{"n_layer": 13, "d_model": 256, "n_head": 4, "n_kv_head": 2, "head_dim": 64, "d_mlp": 704, "vocab_size": 2048, "activation": "swiglu", "norm": "rmsnorm", "norm_place": "pre", "norm_eps": 1e-06, "positions": "rope", "rope_base": 10000.0, "rope_fraction": 1.0, "qk_norm": false, "attn_scale": 0.125, "bias": "qkv", "tie_embeddings": true, "parallel_block": false, "init": "uniform", "init_std_qkv": 0.0259, "init_std_o": 0.0, "init_std_up": 0.0259, "init_std_down": 0.0, "optimizer": "muon_variant", "lr": 0.0102, "lr_mult_qkv": 0.4, "lr_mult_o": 4.0, "beta1": 0.9, "lr_head": 0.00552, "grad_clip": 0.5, "warmup_steps": 200, "schedule": "wsd", "decay_fraction": 0.547, "decay_shape": "sqrt", "final_lr_fraction": 0.0, "batch_tokens": [32768, 65536, 98304], "seq_len": 1024, "doc_mask": true, "train_tokens": 322900000, "steps": 5283, "dataset": "wikipedia_en"}
MLP neurons of a small language model. Each row is named by its layer, matrix (down: output weights) and neuron, and shows model dimensions 16-111. Each number is 500 + 50 x the weight over its row's rms, rounded and kept within 0 to 999. Numbers have three digits each. A neuron's up and down rows have the sign that makes its largest values positive.
A block is one neuron, or neurons of one layer that tend to fire together. After each block is what it responds to, as a language model described it from the Wikipedia text at the highest values.

L10.down401:470504533519465442532470516417458575349441474502519338476552446533544498484419476490493559546552515531470515606502522564545545478479511559462474508512463501448503577477513498448518460561486572450528492488436473524542523532560564474515382513546509487435717466509495481458526498690477439514
L10.down442:490614526486522484482543470382601502426565506548526479470550380468567629564452502515579455528492600509542432438427508404492502528516570462516491479443507535513530426519463435527492538483481454479529527449494499510600558549433514436500465456370534514453435467391467468480458533486485535481
L10.down481:476552519570504474541545493533408471533514531494531398575451526479454587493571489475585568489528528438603514541494507565511557475492554501536486467469554369548525578491612408518486609502548502522542380554439583459521507412527532477455487486452491561599500543537555465550494533554393534493
L10.down494:456452544533567491508461585529517613441521465529542435525475475548534493526502505499478567435470470411528485589463490479511464489564620542464489556532444528535494503513572497527587483474452489488588552438630558521458464493559547528429486449438469584464605560402555510503617493499487521548
L10.down513:439491516541443459455514589496425493407521487472551360461459542533572435480554512444476486509606469595516535577491567505565577509502480450462523513484480485455495434493488463525540402474494498455442536526535472584490536539533503516554531500473506498606588541477532471467482415669513473563
L10.down626:571477435371578443503482558521491517433471486466470408563451445582464550524448452485450524437539477492465430486502492454477391425455441499418420536491557585536589558420448455419443545538453497498508490519580481486496613425489427540441492478569393546420491486489496462507494566552484537518
L10.down669:526473582526477561526445521512495569451583560457528371450505445541494500519575478463566510410538464501544494515474429515562519489543417515455558506484398446418508526504463535469422492521469453525524462507592522567402516453545588381489500469551484550519605549565497470555541468668505528561
L10.down692:489563488555471589513533463412565494454500401533498517599535519561452466524439395518540509485488403485499542557447505406385539536449473425614475518634600550443497509540446498525599411490350575492584453522476483413538486467546451491503494566469449589501573478518450398598554473481517461509
Description: Mid-word script fragments. Partial byte or word-piece tokens inside names and words, chiefly non-Latin script (Chinese, Cyrillic, Arabic, Greek), plus splits like unc-ert, IU-P-AC, V-atican.

L7.down687:481474574464467462558519470490431542586531495570380410535389541487465590496465505590557510533441525491446556449406503483511466533389436519572471544357585524489526584496547555468513390510424496455537484464481451565434499502543481504467529486438523578472564506414546518529468438515564504495
Description: Split-off consonant letters. Single consonant pieces (h, w, n, l, r) where a word is oddly fragmented, mid-word or word-initial: be-h-aviour, recog-n-ized, h-ospital.

L7.down0:500429523458475413412549525507500497412539511516564498489566407488462458571449509572495497494561561415556495514508488557534484423464435605484555526457475425501515414543599513513534530478552462553413450488429508435514477503563537515490536513590535517516533498494464585540483535433501542366
Description: Split-word t/v fragments. Word-opening " t" or mid-word "v" pieces of words broken into odd fragments, e.g. t+en, t+able, t+ournament, cur+v+es, sur+v+ived, Har+v+ard.

L3.down31:463462524604552496605487438519491549424478559449590435467537577475503472561506405498491474439549469506481528462476506497500474466525483581420486539515480543508470509456620538503549462511513509430483537500561527508487495466584391588516570488530476554523358544524536470544562465494456474554
L3.down51:467458456552477612528532588493519504508482521486545558554638576456429446521415476546580568487461555539510416556491484418521495508450504426394525523577362455524477480480563516482410555547444413550532543473416455472485510505487484497506530442580470440559474544521479444467548530487509518522
L3.down102:452473487500468460451494436548543599570475481507471630461477544510647486449584497466602568466517488545475488487448467590506453421615544524420469494475401571543449513518570444496616530442485457495535521434535512402453500485438571478443578535483486509526481519484412538484573549554491473548
L3.down269:458439485519488501589512565452460454514503528485474464477563575501518430474443475438513494521562475454501377482505513536492428540541422470516583535629467497649513447524500449447539564582524516468477463530466516482493478532573481483397470585548601491576473440524573510505529541494453521496
L3.down361:551474572518462510477455464492509508409570485557568506579468570487456507560579520591551454456478422602465539510569555527477509360492461499527589480521466384504489482526552496495513518459568481467463476485496594423498482551404572545566593387454613431506415456501533489446489534449503485471
L3.down372:540489417523437520511514493542525594442469565408530498550467436430568535470568434515505522494534487484551508527528510519366476440468551446490511543560479379504380538449471480460487517528540491528559553550479577523456486507472513563551559563537507526472449489534446458487455531544407439517
L3.down402:522483494469551516487438581482520449468573437547504485536512551422596659397503419543510470521411405534482410437455491518569446511489476554522515504523421520538548414527474471438512471490451512522548483484552497559514510560593505412528472467500412499466533563463605477444545477464504502529
L3.down578:502496451519405466500546483545511534486524500446580356520569650489567436407469435389435561506444462578514512508464519504542550517491485380451500503506363525572464445535468426507539429600503504509495469591534614558481535490512522416521480526428568577534566533527478480451520495595460407540
Description: Year last two digits. Second token of a four-digit year after 19 or 20, often in section headings or "In 20__," sentence openers, e.g. 20|10, 19|95, 20|07.

L3.down108:521475532593491570465463393435404506518451471458571504396545525573552519479501549485533478503396529504469532509485505487494429487402508565551575428498477461452438469558490501528525485431481387517568497526427435539455463453436507407629467437525518457554457575442445482501456566473508481513
L3.down240:529517485472565540478500477551539558476495537387463470555540510522448492414534514461470537455464458621511470457503595544504547363500578465544487463427403437483488521407477491476513526568565494497519509504556522473558503428546404497507479564500545390440458479507473538488383463558516509443
L3.down352:514522513439453524525564561490485503460502550438535412455488595534487513534549489519455434444410523433474541446456467535480596554545463498426571412399526437565452546456379495527520483590502521457572489507512498533467566486448527465519557536480533502391504476491475514510625511563540468517
L3.down389:476554494492529476523446583494529492487413415458554379538473438530596471474519484550474511539444470447531523518532571400557494526530496473523603460516473563441531440380501480586414463595528487601419474532578461514449566518468564492482493513486491439456552527500479480482471571531520379494
L3.down456:491614484464505533449512510513588488486562472502590445539534464430392477535474535488419566604540551618403416519462585526420546466512539512513492578521499460492480519414472565476496515486534498536509500472542549517499503473464426510417546495475485601401516616520421409466612457551500469432
L3.down481:512464587581464474524440472534478519464507560512536550526444487448521441473427498461501559503481624509484472487493398555551515450451513542474527443520492506559411479444563499457459521529496436538507439497419414457525484539529478534470426531606492476550487469426439426552443419536608502433
L3.down519:514512599481448486584541567503492384554453538525497541496539573499483424423481524506494578510506516520510467433455460534429466465587497464522457478449553540454489483536467497463487554506506487483551469617552465494489504519455556453430503509626461500493395519529549548484439500489506460577
L3.down561:558459545489504580433550470478528552465506576396504434558506477422454431533476471521601519475528628503466554485497515425439493498535444441516591503525501451548525493506496516419492550495523481402539540536552443459412518481536589504476553451543479501521507420426455509525536571455418547596
Description: Time colons, initial t. Mainly the colon inside clock times and race results in tables (9:46.87, 15:00, 2:38); also word-initial t/T split off a word (troposphere, takeover, TV).

L3.down22:488491553486535498553471509420551510533476404447399435428512496568556472463547496531402439552528548476444539500478462515533491389434540580388549420481511573487447472490463486421476513432518452507548594448519552506426461487515539515506564527478477487519463462582466447509408523513549576513
L3.down126:456522587555555540618511493517536472419502501503496421429451482578505458532493555590408537488408478459516541415532340520560534501506496506544484431478554536489525444509557432551472518509440510537518578498538511488470564473492409415452573547526429441528425495476369569443520485486497466527
L3.down355:505532564425549469549417473517564464489418483442542463397511412472480391426502559492523524524480482456422594476484368556548498464476466416515555467592549540591491483526504423530440577524491465533563466592469525588563549528485466399486547570486529485540427584555486455491442489579529418489
L3.down390:472512535434542612458519571544458520418410486593587403459489448558472493528517508498477524447385550514518444408569491536545483517531461454515588481505415541480449501546571558485545435485537494499504583483459481425494464594554515487443470543537425389417432545466540636467513447524518494540
L3.down436:462486548490587521502572415504548444493438457551455357471447495603527524439495406521451480461462512530430673437452457506598389533522526490450506509523510514547475471530576507584478477405499564508493551554601504445440499502510462488475474449568512461531530517442497453457511461483537516521
L3.down474:471513435434530476510559576526470472523453519546580439497484428497475495524481532460503542434520551516499489464515604454525547510497441564335586503531497502516598464435576503447540446558501434573492512580438437427505396484568498499473475516460465445433475491468476553563549541514526391499
L3.down478:500579545533455599426509497499497407553429445461480500517493535488527533529540558400478494458403552523501547515452394547428430419576500537417390566483486479461578518482485479514535453534547514479533557579547528553514497515496550519587526525539499461427480439555526473376430474609519454532
L3.down612:469452456502641531535558449425540496464517442491524502518464525511554604500561483450533434480495555501449558487475490492426484562493519482383536380520503505475468428497434502533465467446419484499562483522588418516497435455507516546489516474492439518517521431568443440515418359517548519539
Description: Word-initial H/Z pieces. A lone H, h or Z split off as the first piece of a word or name, as in Zimbabwe, Hungary, however, hour, Zapotec.

L3.down83:522557476417465580521447550506510524510497556415586479437496611447507494511496605531487474480511497561506500441514501490474483439486510535461509564569421551388505477473517481481404517448592452367463613431517521476483492533453460458514428531423485577603568518455500485569509377519476616596
L3.down221:419512585567547516434388484532529407505470456539494500530455511422473496479417389530493509401473491548485555496447549493435458496530440470538412505442530484502491555551544538514485443589512436629575468462553467552508520539457455450559506572465418456562497481601505431509574503472488495494
L3.down458:424609415453581513457465496522580531464501486483430473531481465559555550496552505526450419593495560477616505591500466583398462462480556473452611489447471530494558487494564562526519418516508548520567523495475586570498494484441548429557569435515487483462582559478466509451513529562397425478
L3.down510:380567521562549564568381418520529449424481528418545476493475472568439424532509523473539466525533464640424484466578458404507557487472481438387449523502525435486517461502520509564497587511494544405482534423464511454491587548468603495536519510539530512567478499496508562525480436428508480478
L3.down546:388520443479543633512590477523499461515390609509523444472411519495488542501528437540532523556484480525579464508507441526475515467534497406487539546425462563426526506522524554484438503487578571543553557433550505491498459542560486519498548439657515580447515470508530437496397544498480501452
L3.down569:571488447514530595468503541467453410467482551533475422583523528457533462524480500545545439482536533535541522568511570512564558529597525466424514587519514464493437493430571579415491446560535595580442513543536516511433519572478496403424499502470577563563496526462481414491462550418570524508
L3.down611:574506533420537455526464582529467528492504516503429506493568529535491485508543558444524396533490548420573442484542357466556537484479592442480498507533575482476579531542459532487553479419460501511510533450606528509528498577472444440472445514457497513429520417425470502456523494553490533526
L3.down678:406595521516501481487454595505506433524536500444486444440498403466462490486532509459512503570498571480449475413519492601488444411537410422501457533490486417373507529551487437525508453567500556522447452497536542524555460525575545544468589457521571451511527419444476524537435531493453460466
Description: Mid-word fragments, esp. "amp". Word-piece fragments inside longer words, above all "amp" in example, campus, timestamp; also admin, actress, implemented, arrival.

L7.down184:508510455528508499423488533555497561520520478511602497500463554595481502471535550456545509551469536467485548457472430495414491521450487456589483551440433543480477581522485525467446514535459409496549513566537536545386535528514534363510461535454468502566547409506445567472500429505471550606
Description: Word-completing noun pieces. Final word pieces that finish an organization or institution noun, mainly "ub" in Club, also Company, Society, Institute, Clause.

L10.down28:531405513441601477560433461481504457514487527589471524439585493470499523521490482505464475518492570456500530554508546490513560539484432492425482586493526474513423466527616539478478559441511463424509502581499471532447494593581516508421574574558460569517449511506486430419504483472508529529
L10.down174:494371436434543403530520462433594480409577498521486474540512479428526526477550476463501547603450416476475492471445519391518473479437519515517536457555446517583449513533465479469440530560377491539589563586532493553443524455520506524504551469485497466515521583529542530478548452478546389498
L10.down270:433522494577434504555462401552494597472479457400395415511577358565606532487528555513490529516416472590544586455537506550537418424589470510474520471532477527433539470409528597438482518526520399515516546525412527448463516484507531488444474541530392465554513468536419582494561562478474524496
L10.down274:521401459500435425617479550425489453467479528496415407383481553498503454381462530476448413531517391502378475478508452519483385453514484495503415536503451540521568591450479518462562555538474440465564544506445457454485491414594471461574549536543480515500554535435502438423512444416527506514
L10.down290:424398552413504451542529462492584512428558524545455472395464523554551424514495543519554493565473514521465575488440534526538463600522489521462533481517485415503550506413510499444440450462491479400429565565510521475536536494537429472448545542488480428559372456512538478435493441505483432504
L10.down507:441557443587546441456537490492500559513545369516458399411514443454473506434490481505424529451450409498437500514463501480555501564495436529524466448526490474478550562450615505494466510495524485521447464608472500617508523509506527489546416435499476512424478557512451506542511515445525481572
L10.down535:583401527574538505562544524500553482519430497551516409565437464553508509525489439540496515515479449471503531486444519411522535477585667473507524553455633598555449454500544545542464561479546520524521488570518482470499488499529546576487446461511486522431440396570547529514474493535501480547
L10.down605:443494427532579524585576500500522447457509491522445451372571505488476544492511446406396513498504432547511507498532609581431504514454571488520439480494391568425450477398441520565483505530574581488536484581531585487471507520480471530456493542505467573401457529525468448356449452512502496513
Description: Word-initial H piece. The letter H or h as the opening fragment of a split word, e.g. H+istory, h+igher, H+ong Kong; occasionally other openers like Ex, P.

L10.down62:447558517445461576505597455480526594507437522431470587506558509539457523559573497410458633484427468441497560466474521535501533490521504526610451389468516464504421473490579505521479486582484517512536547499463471478549497462506601552477528533565427550499471479476512445534566507493535494429
L10.down77:498556513393436455491492476497532413588515503487442514516471504433525544517460514599542435566583523455507456509531539585539430533485491564541485384479546541567505561421442510518438512412454483503484543538472497476541517496464541498530421481532528484407565573394510516490495492561496526507
L10.down128:476567524408513488515523441545586443513523496528506480478482566501559424469376483454490503482543520509569438532609545542506434500447492536481339540488499483603522548522562487476497475436449509521472419563506506484518427477447587452443490561505558450545484483516500603417540440494489428461
L10.down413:542461532587520474591525517558454500427455569486460512447459565446548503565534504530420328408519510431465478583436563485575462485501430565531489577440542557569496438485560426454571541493577548465425485512454559497469466453555514540407530452504458545534501559514446502437511593540584465575
L10.down438:414458515521475531539552477527577402593497577517539569433425461492441546467420469432462484518452552604534515492438507503523525476543593479449434430556501563492530525586504408580493505486473486571464440593539414449506360455519457513448455465489467522506424519486546432536473415490457408511
L10.down469:527502491490500455523561546568445540545548444488568460542509427474428453512533427518524444529435536502574505429474551522486441392556428484489462600557464516462405471488573489539476429465565491469523545450456546512513454586436513475488456478454421530528529498519515629583440610470517545453
L10.down514:524413598481490465532509569536533606559451434438451503413572587494520452559394483512518484521464571455555472458488517532515552559501479424468506510389535571485535540459500348457509552512484536463516463484538552503466527549469596586410479541585500525458491442494492499437494502563531479480
L10.down701:444465500480535501519479491475533496578442430536501522553409574493529454422476509516502483580566465530537524458557465502558412565521557422627569466437489424465494491441432468510456443560561473474472519438409570506435604403604459471523446474487529560551546569556546392524470438521506466541
Description: Locative particles, word-starts. Short spatial prepositions or particles like on, in, out, off, under, often as the first piece of a compound (air-port, out-break, un-even).

L3.down6:563473538530514500475507526531583441519553446473452448533437454554509460590488446483492502473672508427604488448479445507431488374517499608504494464472397538560413519536550487562490484512482517531462496477438484555567528469477474480497555623454499562581489532492517529474550489460416476473
L3.down55:618633479434515489486511573486523507384483440550484396598380501472497480432505500433507486526539546489544474579504381563529565398510416503520468486501497504562492514518489519534504428567549524519485407516501501575446466535427422462427440529514431408462574407521497477406532535529479523515
L3.down156:502519556521491485494462482485607596499473514460507479371494480526431480446486433540520539508484476422576415494607459490575511465515500542491551482572535467525506516510511549437478514506503523458461451545519496438465552435497466543575528438571493500394562406530519580431447538507477522529
L3.down398:424451466519456433512436550423527505603527457432450490433388551480499538517473560527559607409581533422541543480567399479460355520547502530539496462604539549508490494509578498420476525502424430487469466524491482543486498506493480461527509577547528475489535490444534512551460487538554472439
L3.down454:472544489476468497516517624554544559550473498472413450455527441492529546492469481503512513603642451571500489562497596542533537492499486499530462495576521467432382474495543468364432562496402487600481458502503426629444469533496461497521491633504507521537572455465541520477480509512506495506
L3.down522:501502507533518573495540517522494657443559543480425532504418625490531467369587492478486489535580480519565572424460547383587477512555487470537519467402493458491530489583463557500523419544526499543521498462492415459528473420570503484537334566497512493451616475457534516531443510505402406537
L3.down580:474549528468549479572494494454471560487490535491403427482459447482479544480498517557492487542513457508538530560497409593435521440531459493405508478475439619524492548448573536466421461574508444533541475580514377482577553520484528578470459529459489510534692417586505526515507572597503376514
L3.down596:550515495465483540528561474463462616556450482502418521452424504562537471496400519470517457558435521506501451452456375498556410521537531408429452553443464491527587495515468540506581505452625384547479433506539458496543534501386522445531495563417530497508530576491467515468430411541524559556
Description: Mid-word script fragments. Partial tokens inside a split word, mostly byte pieces of Arabic, Chinese or Japanese names in parentheses, also word-starts like rec(ently), gr(andfather), dif(ficult).

L10.down119:500551505568579431572509464454499518459497592415406565499483488527484495546438571477572474480495532534511432547493410496463450506440551412546546497545472463515518528390423546511518503573447515506395607513517415487479507496455453515486508495475512496526509510521540504558529475458413520476
L10.down416:524465542534422435509443485399479479486462477477540514501502497428462467493535410555532468637429498483452464478539460463461489544400464614429514404482507502558519572402472408511423411564502569437494583473442394548570485541485560488412460474506559461441505396484602491520487430528483495527
L10.down420:478551518497487497505538508572491491489466494420500456530489527518521455578454538538565424551431522436491492590519418429450487484514453526430493423453473462472549528533487537478407499545536524513416438439489528551475469423478546521463554433437509445448444556474465469480556543395399481421
L10.down427:500485495571501560459555435459439508478463547517461490422527430550501493569524452461399438499431514459432566432559480510433464455535420541509502473418492418495573407592486489499482521460498544450550521518508558598522517414434505542485435443624503534580454489525547461519435451499506474576
L10.down461:543495439478548585456539560501472519537537545509456504511589514473492515522559577472498419454447450452573513494503509496611538452560423525545576501575508551627552519487466442580539505369571486438419511413469500403364472472559509477487558531472507495484472435549476572526499545474527541521
L10.down487:477477465455491501512476556540474399536478376468578523436624495501480475432548435437437427525390517458513410464507432371522518490442546528452487529569572505502512413436518563534553528564472509503432475464460512511441516418506509503495473529571483472409415562512430416508543448412461464483
L10.down587:509473446489522490516546512511437500513508454499557498523429449465537447513420452500568587493506485512529443451533466534502548466518538523497553430545515602511414431482503545512502469559536546409460549444481408522440483564463578518484478459411450481470524356488442419457480556525451420503
L10.down615:551471562492468477501486509610536549531469448496456435527530543564486403592508491500500543462470502554557444452481473508460467462442453474486406483515425462651460478381573561453410424474479541433423492461496466504444534540524564495479478507470479368495409498416472546542496557578520568510
Description: Separators inside numbers. Punctuation splitting digit groups, mostly colons in song lengths and times (4:37, 8:30), minute marks in coordinates, thousands commas (1,000); also some clause commas.

L7.down477:505459508579429455490434532447483538475582524520570549515479453494532485471613494455513489377383415497521472385588396484568537504542474440414481577579525494444519490550522455438507535535468454419507457459526510538514532507511512472573517633467535566547476444365505556477514496463529503450
Description: Paragraph and section breaks. Fires on tokens ending a paragraph or block, mostly a period plus blank line, also heading markers (==) and table pipes before a new section.

L10.down7:438486474486550469472453528454495482549522537509445479500440480470544506503451387550532533470568435551524463547589530487542480496516483537543495494420487364464501595621573444498475451489486470467581430533568450600502440505499456519416500527514477574515599550494561500467462550554514555410
L10.down134:584564633497506424479484601603494550587509543463501449509529544438528434536492490452570435446491478511642491514536527457480530398510490531450453458425552499456594430468421579570451502522546471539584355490498469510482554515385491544580523508521524474490466540562455518543543470436474506513
L10.down206:471524509444526436505473488579518513529424530460499508454504528518436483449452480600518445515511486520522481570449561456556468524530516538323462475473468463532443420546455494565527500590410508423538448477544488507549471536458414420458464591515472537433465495455436475439486494552590470396
L10.down269:567530355444437517565480552467401463497529499475494461578480482503566504459476525453461466554533466486466497450521482437546516534464488482476572529549543413507526445472547500490448494544494474529507397504522535519490513510504436424470515510519539446463492542487354438499564496450533544499
L10.down354:487474472499541449554513469581451489503446521507500459511515486524562446525499433517537540506496529391475454510462541457566514488549491505468434479486492420552615518557478457452572589485518479546504456426505574526495532504497523472485511495533462452565516481594480564453386446558416553460
L10.down448:495452460489534484515553554555501493554568513539513503520537523465504489453532439481506526433539512571442517489530506550416421508497535424525566511534623637500511481401453658530503536450469453438524416528471521421477471475429330530491462467527435497521464496486470539598484536446418482530
L10.down500:460499587517552320507421478487574462525534489509525453426584568517443478423463447445507499466505529453553468602531536515535488518501557537420488473536511543477492554555469449540450440494465472504600481486512551545540514511535458554500524500524478556424600554541499506515471546488565473515
L10.down577:405582483574524482494578535541475529541519518531487460559509423408549511584541477473452471534484521483401469465546520514505449468485492497439544487543558546578575589509496453467556435527438603543537538529519503484587525523515489516483549540483489438493492475492472527490398477589597450517
Description: Sentence-ending periods. Periods closing sentences or clauses, especially in plot summaries and table cells, such as after "secret." or "love."; occasional mid-word pieces.

L10.down112:569580615444543481523469430500442554468452466537458461581527487463478531468433466438456551444564391482536503505457485517558477502448533486501509407481524446429531502486512511455580545464406448568527551549515496557509472519402465551556468510510536602468452572460523451444547522450436447497
L10.down263:523523496533459484432395419516642512523531566544536477554543471476467484567496542507466581540461532518439464593455508579416481461390544470429401460462381581517559519482445391559417492467463544536555515545532479516440561516548490552541540604510512455526576424481416457442470535517461586520
L10.down279:522470539523544469493481553498499475537547439501489570416606494486604471480523500396530495495431560496487513472507532485464497511577534472423446496483488545505490497479449426567417438442412407579469481548488458440407553597467485551510512540552541472482513507445509586443520558471521529446
L10.down301:404504472495506512509542546487452524438468453502424481547491476433537479506484471468478508623508447441523480577491453434430526535474559431490460420533506542447464490461432419550550498499452490534550622564447478550515472600432415444467532492527536515548502551452444582473568565524544490487
L10.down331:521526572554475530444535450616553538534531584598510600596548492555403470456528456459493464421498468526546519512546486539431516549412520473553439408509483501545480536451522467445462511431434526503510524558457487458417507502494507455527463441408464481576486456487491501395520498484511470530
L10.down444:415478506462539491587458435444596467545562434511563423575478588473513456355502541446514481542499490464532500538461512491549490550489483463495562586563515587540425544452426462549493454509467526535506473530523604466493560434565417572411445427403564490457453633454399488547498488430480454521
L10.down533:584457569512519500509534506481417585492515476620505446424587532516541522501462469543552487461445491482509476539636461535487621571502443539507529580555582508471524505615506437543513450474515381501557354445548483538497479435411472500506452583465526494482517493542515502495533504555518516472
L10.down696:431470536405512424487500513476558560466497432483507551526507456414506554489529448500549562467439446496516493483518540581591553473481620356490520468460444464511591500390564486490417456435461464481496481535522505568517469400569451522474446495513504433523526457494512491491568482535514488496
Description: Time-reference phrase endings. Final token closing a dated or time phrase, such as year digits (19'83', 20'21'), "election", "season", "century", "War", or "1970s".

L7.down344:423478493483499522466446555438452516486494520450497530548493517561548526477596492496503490497446526450515462424498361533469443514452545472556571496484470492527548523457437536522549483526545468472498470476487455362506568491485592558608494456543522586485448566507544476372478489466524546527
Description: Mid-word b-syllables. Word-internal fragments built around "b" (ib, ab, ob, amb, emb) in long or foreign words, as in responsibilities, Alabama, Najibullah, Assembly.